config = dict(
    n_layer=15,
    d_model=192,
    n_head=6,
    n_kv_head=6,
    head_dim=32,
    d_mlp=1536,
    vocab_size=8192,
    activation='silu',
    norm='rmsnorm',
    norm_place='pre',
    norm_eps=1e-06,
    positions='rope',
    rope_base=10000.0,
    rope_fraction=1.0,
    qk_norm=False,
    attn_scale=0.177,
    bias='none',
    tie_embeddings=False,
    parallel_block=False,
    init='normal',
    init_std_qkv=0.0436,
    init_std_o=0.00796,
    init_std_up=0.0436,
    init_std_down=0.00282,
    optimizer='adamw',
    lr=0.00157,
    beta1=0.9,
    beta2=0.99,
    weight_decay=0.092,
    lr_head=0.00575,
    grad_clip=1.0,
    warmup_steps=572,
    schedule='wsd',
    decay_fraction=1.0,
    decay_shape='pow',
    final_lr_fraction=0.0,
    batch_tokens=[16384, 32768, 49152],
    seq_len=512,
    doc_mask=True,
    train_tokens=365300000,
    steps=11814,
    dataset='wikipedia_en',
)
MLP neurons of a small language model. Each row is named by its layer, matrix (up: input weights) and neuron, and shows model dimensions 0-191. Each number is 500 + 25 x the weight over its row's rms, rounded and kept within 0 to 999. Numbers have three digits each.
After each neuron's rows, "fires in" lists the words (lower case) most often at its 100 highest values on Wikipedia text that the model never trained on.

L2.up1267:542499487486503469507509473472469520517461462545487494498477492501545511543446527503465497467514471468525497522535496514483513483466468431479509455498537521520472490489511499531513500459476515516528483477470545472490518483475502533473502483520499512490470482494485485496508518478506499506530493468507463475507463536499484478503509521485551496526507495498479498521506476483524507519492548553542493493559525509551505529511490482505546475510495547497504484478541529491451457515519503520472439505506548504503465493464504512463502518517525501482535499494510552501539523458496501495
fires in: "it", "who"

L2.up686:507513480495481525502501483472467500529471456546470498506445516504513495532503500513505505501507492504476523471525518518497512498489474473491543443486511498498535469525445516480495502469466491482524498499533522511520460476489518510501523478510471510502490487519505529500494506458509436472485506487536510477469525502510525511502446487480542488534533479480461511504526511535494514495530531484473474537512492492508479477509496514555486450499472536479470507479570479453512428521504522500465512522487520447497483489516472503514552471462527481459497515487440538511480518505519513530
fires in: "air", "nintendo", "goal", "super", "door", "it"

L2.up249:490518459532470491526517491494481508514498459480514498526506495497488520501490510506512498455506524494490538486487512471536476473468496497494520483515468444514508510523504519507490534501532520469507546472501533484476549543486492499476494504491506469507463505501477493507508502477503560482494537483522490523535503518485508526486494441462458440540451481491466509465492522505533509505446521537497502509511506450583504467508498506529487470507459518529498486472500477499490472516524498510451513490482492477443500452481534566497500501527501466507537509519480533479491484479467471538
fires in: "they", "workers", "this", "attack"

L11.up993:505553511458507485484503488506511512465471509514565500503493462477511514517528495505467496491528503518503499530489510531491497501503490485543528522499442501500539477526472507455524497456498502490504484526514460482512523466470481503576477495498520511493526500473515477475507491501522539480494511518506529491486548497481494479534522506475496488505526494504495458510525522509579492510507539508566507467485521536510481514503505487482491523484540536551425515469498503508469514475437548528516511540524489470499481514516510536508507501485511518499523493447495521485514464532515465456
fires in: "and", "8", "11"

L2.up774:520509510505522500502465512515499520546530528502542501482583502507512515485510520490456480488510503449529514522494534483528499496474499543487476475554477552522462510488539527530478495466519515513475489506461524495512489508495451506495501521498495507499525503454498537536485514454521553489528503472479494533513470520523501494564502493507481519512503506475567514486479507496521504529483494537492472447498529563507505540468498483491531520493499475520460496500516491479477507487477475530528508498499519556534494504474537486464501499515497524515543496513530519508560459481524485517
fires in: "one", "no", "an", "anesthesia", "all"

L9.up633:537490551467520516517503521494530467510483480493472509534535499529531525466453533475472501493482504494546499474469535514507494508478487487498474500506478562525493506511487493513474484466545490492518519505489481548478498504554478488556522509500502506515538496504513474487536492517478520556487469475453519524514448547504513525533488494544478474460480488506502491503521525507463504510540519486476533489513457496514469519501502530494497544472550451511507535528493498475483488531512472436532474517491491479478471495494479506485478464492512510478495515478494498503548496523567485464
fires in: "1", "5", "0", "11", "3"

L2.up60:474531489502464530515486496488461467508472487484496505437482533511523474491459567512477489482522499484502516453494503521463488515534504472518480513495484446467529478524514479514419520504501516533471470603514522496508519507501517496474494488489503473491493535508517482503474492525549498523491485463515522502493491494510524543534491472477566468482518536486466513495517509512473509478516489500502465561466500531485453513519497493483496467507524471492504512469521496514501470513485518473492479512499483509504499555497484481491490535497533488498476462509515500465442468518496480493
fires in: "0", "4", "2", "3"

L2.up1432:544513528489563478475526518509507474494498498500524485510523493498450485498497504508473488517481504470527547516468552448510486499459499532509518500477525509480530476491492502494491492507476550526466540470514490496491489440500476490515514526480492491482466493449503502516520506496501542518527491480493562496505486473505518508464480501534463520521510496509518487488490488517556512504489469414461504492520535484505495508517507480488548518496539542497513535527454505544498528487476505535544496481492526457486548507453471482504495511515500515515477529510516444524543496450488519514
fires in: "number", "pts", "details", "some", "17", "by"

L2.up371:509494497478479531496505546542563525513487486498514489509493517500483489541537509554546515551491501554488469539471493483532506505472520499505439511452516510476473508489473515457496523495498504566488483514526520527507458496494473490516511483500510536512492500528502493497495500514535500511527490534493530523504494475532481526479504539503458551532489496500506509484493532465479514499508487505520509516505521501460480560519498443462489535517509458520535474518496538533485557498489464474507526490472485499484503518485477507486481504547456522521479497472529529477461534513455469518
fires in: "to", "between", "after", "territories", "shot"

L2.up1223:489460516531517476484483523502501498510485508510537486532522496480468531570526477498585534509521516569471472495484542527531454517498486525439488528527496497508460498531495532533497510517468501501497482465540501517470542485535503504507502513501519524512481514529487497508469503486544510511498517519464478491486489477499480497469510537493478486485464473492495526489522496507481509506524518518481540493516516459497506515517507472419482529533496502493474508524492494528452558483512495450449540475477491511474510495499466489467495493526482488533483483502541510468489491468468511468
fires in: "to", "war"

L2.up858:507526454498484484510513519521491483490494423511522497482480507498468487528507458511508452552492560499518493521498541501530532531483505514516470499557474509518503495486540572482501504520516502483512464470490516534465532525487495502482499505490498523506489503476503507500487483545541500490526448489478471499496500524470472484507499520478509454503484489507519493502492524515488499496513505500512527492552558463544491535484497496460521537477470561493525473477479521471478471498553504480471515503453490511472460505530461499474512524507496493489507448538482542486531519517496543536
fires in: "or", "not", "to", "always"

L2.up582:481527540551492543534501535529482494471477511455464524468542493487535510466505514531514476525506484536481525466507489498511474495476518468504471532503480486482513521520451526453492512489540508504473493495522496501517526511486518479514490510510501499503499526444476511478520508467498510506459504497521508504478475489519571532448535514516487508481468492519477481504487508496486463492452526496484459493493536495455504511443501504484537469503517438537506537535521463481536475528491534472528453491518479547506516511506506508493531496491494516522530490505483487458452476555516474479
fires in: "4", "1", "0", "results", "6", "both"

L2.up1300:452516544499434485478493543486497459502502512555507491446471505500501539492460515509513510522512487465519461480525528477505492517496495493454476480478511479527523468484495514517474527485451498502487469561493498513506494488471484504503496501503495563482525525482536456501497512541501480506497491518491497539488486488531499519493495495497500518480526493478539530494488484540509470504525485524522478578500500496512459515482501475473493481462501529500494494503478509512471478544461493482512494505469482490537533518490537493487479525472529474525474483510561601508492496538520531491
fires in: "or", "and"

L2.up1186:540453475507486505514559520515485500514481516492508499496491495486500480482530518502499510485531458604502503521482504515545507490506489460528548536480502489505514528512479508464493495516518469549465500487503480500469493498515498494528490487515485485502476504491466475518523507469480505500487521529509522448521542483531495501506451489514500509538470488539383496479494513501485491490455494511518473499448516485489503511502497519467483542502524446562497480533493500511521539494504528510502512488495470489462521523505497533498530483538498488483511484503520519457516541480481464528
fires in: "1", "11", "congress", "5", "rat", "17"

L9.up985:499535484450488476498504445468479483543486514447520498546508510487498508534557498501535491457505541467520476490497524503490512495475517459486526503482469509485454507539533450510516472547524504450501452487475483476490520481429471519508483483496498517500520468485551503507549493480479517511505467491465532493493494500532501493513518554475529511491468529481469516525520463573490526500532476520458479480524476495483483500521500529482481542472496510504478507530487513508514539531520511522511495494508496543516482534519539491484500466513508505498530542489463502512500507526476511488
fires in: "1", "0", "2", "7", "4"

L11.up494:503517525492490501508435531527495483504524526474530494451486524509502504477464521551494426492486472490495539501523490514503472523517495540511531532490505494500506446427438526470488481498475468521522470516528509503519443418488551544466481448506503505499495517517470499531515502466488468500481471531515484517503497470487523496547463493503510531515492496505470467510500503530499495488481495556546499504476507495523463490467496501485502526491503524484501529465498511466481466530501496532513512517513479509458500547505485485460519495504475508512502459493496533502511531505519500516
fires in: "and", "state"

L2.up1518:514557469521521473509522493456517491508483459543465503521508494501514504524494505472442487478481517493526547490505509484513502533516487513477509464500485529507514481476489499532541473522518471490519486437501484481493486485471480502492533486489491487500489465472470510499569496472477531479532508518507478496455498502464487475515494470493486453501485494487472534547485520524533507492513516502531463486551516477543491467534505516487497498473445569511469514461488513449502442504532513532540477483508504519505493444510500489494515532478485468468499497554460516506518460486490516514
fires in: "it", "flow", "an", "flowers", "will"

L2.up760:450483516502526480496495493513531509496521501442474496488502502489486498514524485480471467483532497505575484496544504502474428510450521525502487519515501542509497522539550481533513494432524480559517508489485514499477489498502502511509484503493524545505461501498495469444498489481524520538491480504519532500540473508495515490507498528516503486502488526512505466495495472491494489494476519560514496482536549496529497526519503516445481509478513501493479508534462522493476532529502474485475462501484438514538483477534508474458484487555492521471479474486462500477483479544540491481
fires in: "life", "family", "friends", "husband", "students", "four"

L11.up1451:488472546499520460525466493500502489518488530435480502476486505502468517486500469530476461466499502467489543496527465514521488492550492486466562549532501466532529464457461514473460545507470521504528505508470518527503509467486501481489501516506499480480549503509513493502506493524512535507452472501487530521481542497501475492521513530540475497520545457500494538516519502524517491497452485486527491529499523520531475462496500493490506479509501466532450467465518488502487487454457510488520505472517462472513559503517491519485517463513457506522496483478489507510510473449475477524
fires in: "and", "2020", "2021"

L2.up778:497541531492499553510477517539490513523501495518539489474552473488512481482529526524484474531498537492491534460518479493534517503470486551485492475479491483526543468498497530455529537527501489469493516507494491516466507517471489509501511496485496497514548480450453535483468508474504535524526505433508544505497500494494572552494467520516476472517460513514510518479512520512537487501475516495492460463455499507479500513488505514554521479466476501514473525505487508458523485520488517514520504529470468546485524521462525514518497496528515517468549492518491447473529499501478517504
fires in: "one", "just", "all", "most", "only"

L2.up892:507474526468535489506494542525531491522501533492545506510518479479485526482529528479508470555476509518533500520475503501489467527507520494498480512507472537505471517500511518491488477496527520552514470476516476514533478489523496481523493496507488537490496526516496540518486490512532468496544508478467480479547505475489518508512562498526486492490500466533516519445490494481482492505499498485495512502544543510463520547473502486459526521523498498467516509493454481487492551462532524504478553497472524532433475504533464475495500487554470481556461500510516521557500510548512479464
fires in: "between", "from", "with", "to"

L2.up219:485479467481509488496485523548494494492503483500567508449490497494516540554493494479493499505507535498550512490449491510452529533490482516474470507504481473492499459441501456495479498557507529517511463532460497506494501520479484493490503513508491487501472519477542524481488499557541517556529467468473527451476508487455482486493560509458488442514464469508548504485514495477487488496536500499475476536502541489495527506503495484478514496506518528497526511464463489488470489449512516526523512506491525506479491498534486486511504529544478465489504512527543480534515490484496526495
fires in: "to", "not", "almost", "nearly", "birth"

L2.up1285:480466480532491499482472524482501515539503507487549499525463511481425515542511440448540483534483485527500477540520509505496499534501491537513556561510489491505466469506479520515494506505510494510471501474532475538492471480515525517490499512490501560494511492525500487507491506514543517487486479544465473489455532515468465459499480434494498503476536487515510517508481469511485490518513497512515500515510485465487512511514499506501468550476502472506483498505460503470501531477541446519455507481489518423479478460489492465477521466482494482460484483511487499501517498490521535498
fires in: "to", "west", "war", "wooden"

L2.up830:483542530491483515488506503525526508552509527480511483512511497510514495468539518528525519480513507532508442504567475530499467500484476473476482480521505514543505482550505483483471531468477501510517470500522490531480510473531486511532507495515505507498560507515491507474520512470516507529501513520491506492523521500533501540506450512535499531534513524492463488491500529474504513490485519537546476512478471545496457537498502497515483478512494443515475456500528549535502526524473455486461490525519451518458496495517506478504519465554480507480482536479528550510483460524503438509
fires in: "two", "three", "territories", "4", "atmosphere", "water"

L9.up812:458460526480521522500513485465495477521485506471468490480484554531529502529521521484522510472532488458541474476506502459493498509482519515514480470492450519501460505511513553524527528521466477466521452486469552476467502545519482502520493505487497503508515476500542503495507506501499490541533460477491507523537465474514480486511495466460520491503483512495484526504475514502508501485545430534462526479512500477496485522538500492469536526485485510519531518526480495453493505500515475511449511488479517559506484525474579490509501468515504478512489559493500548502513495499524478480
fires in: "0", "1"

L2.up1099:532479544537481517483532505525492501570465507509578511503497488479446501519505458510498494504501476541527477482483513544504478485492497505493484479473517477498464464506479509471482502481501532494531486470509461506498527484523476529536504509532506532502493487483492494527491513460540486519470522483475528484539521524517488491505483495514485525527490466485460537486514513493527505512478449503485478483500534469496490511439511505493535553486478538529475444521478511486465500449460470488479526502466505433492511485496471478521494477546463538532491517452519513493490525486510514524
fires in: "time", "battle", "war", "harrington", "harbor"

L2.up782:505514470517519504531522486483509500520465503498500508486501547506500477526457489545511489500493489488468528493528574529495521496501466497530527482546568473508497476497507523534445498473514497500513496537499511496502528509525513521531511501506499506494444516513507509509472502530517467507434455508516468538499468486527503484471485497530552480502502541496533505472515496497508505501520509513497543473539522509552496528475500524476538506538504536487479468496560563554482444478510471461510504528471524486484478544499498505485515475506497505485485492450537512495507541486503464509
fires in: "it", "of"

L9.up1156:489504501488528481535476464508465496519497513457463508548526481492518538487564506545511506535504520441501497474468526487530532500472499491531467493470465570528482512520505468491476466502516459522494441527510508500488502476496498530493491502532490554500501491531563502480497506469516527521527496505477531536539515481533481513550536456512511486521503510484495523522478503509491522534519490502492500461531504521534532492534495523490494477462546473524477492494479458494479498497547540505515495499506498502524495487515529536509515472498472474513536493510490520505560489486495437486
fires in: "1", "2", "5", "3", "yes", "4"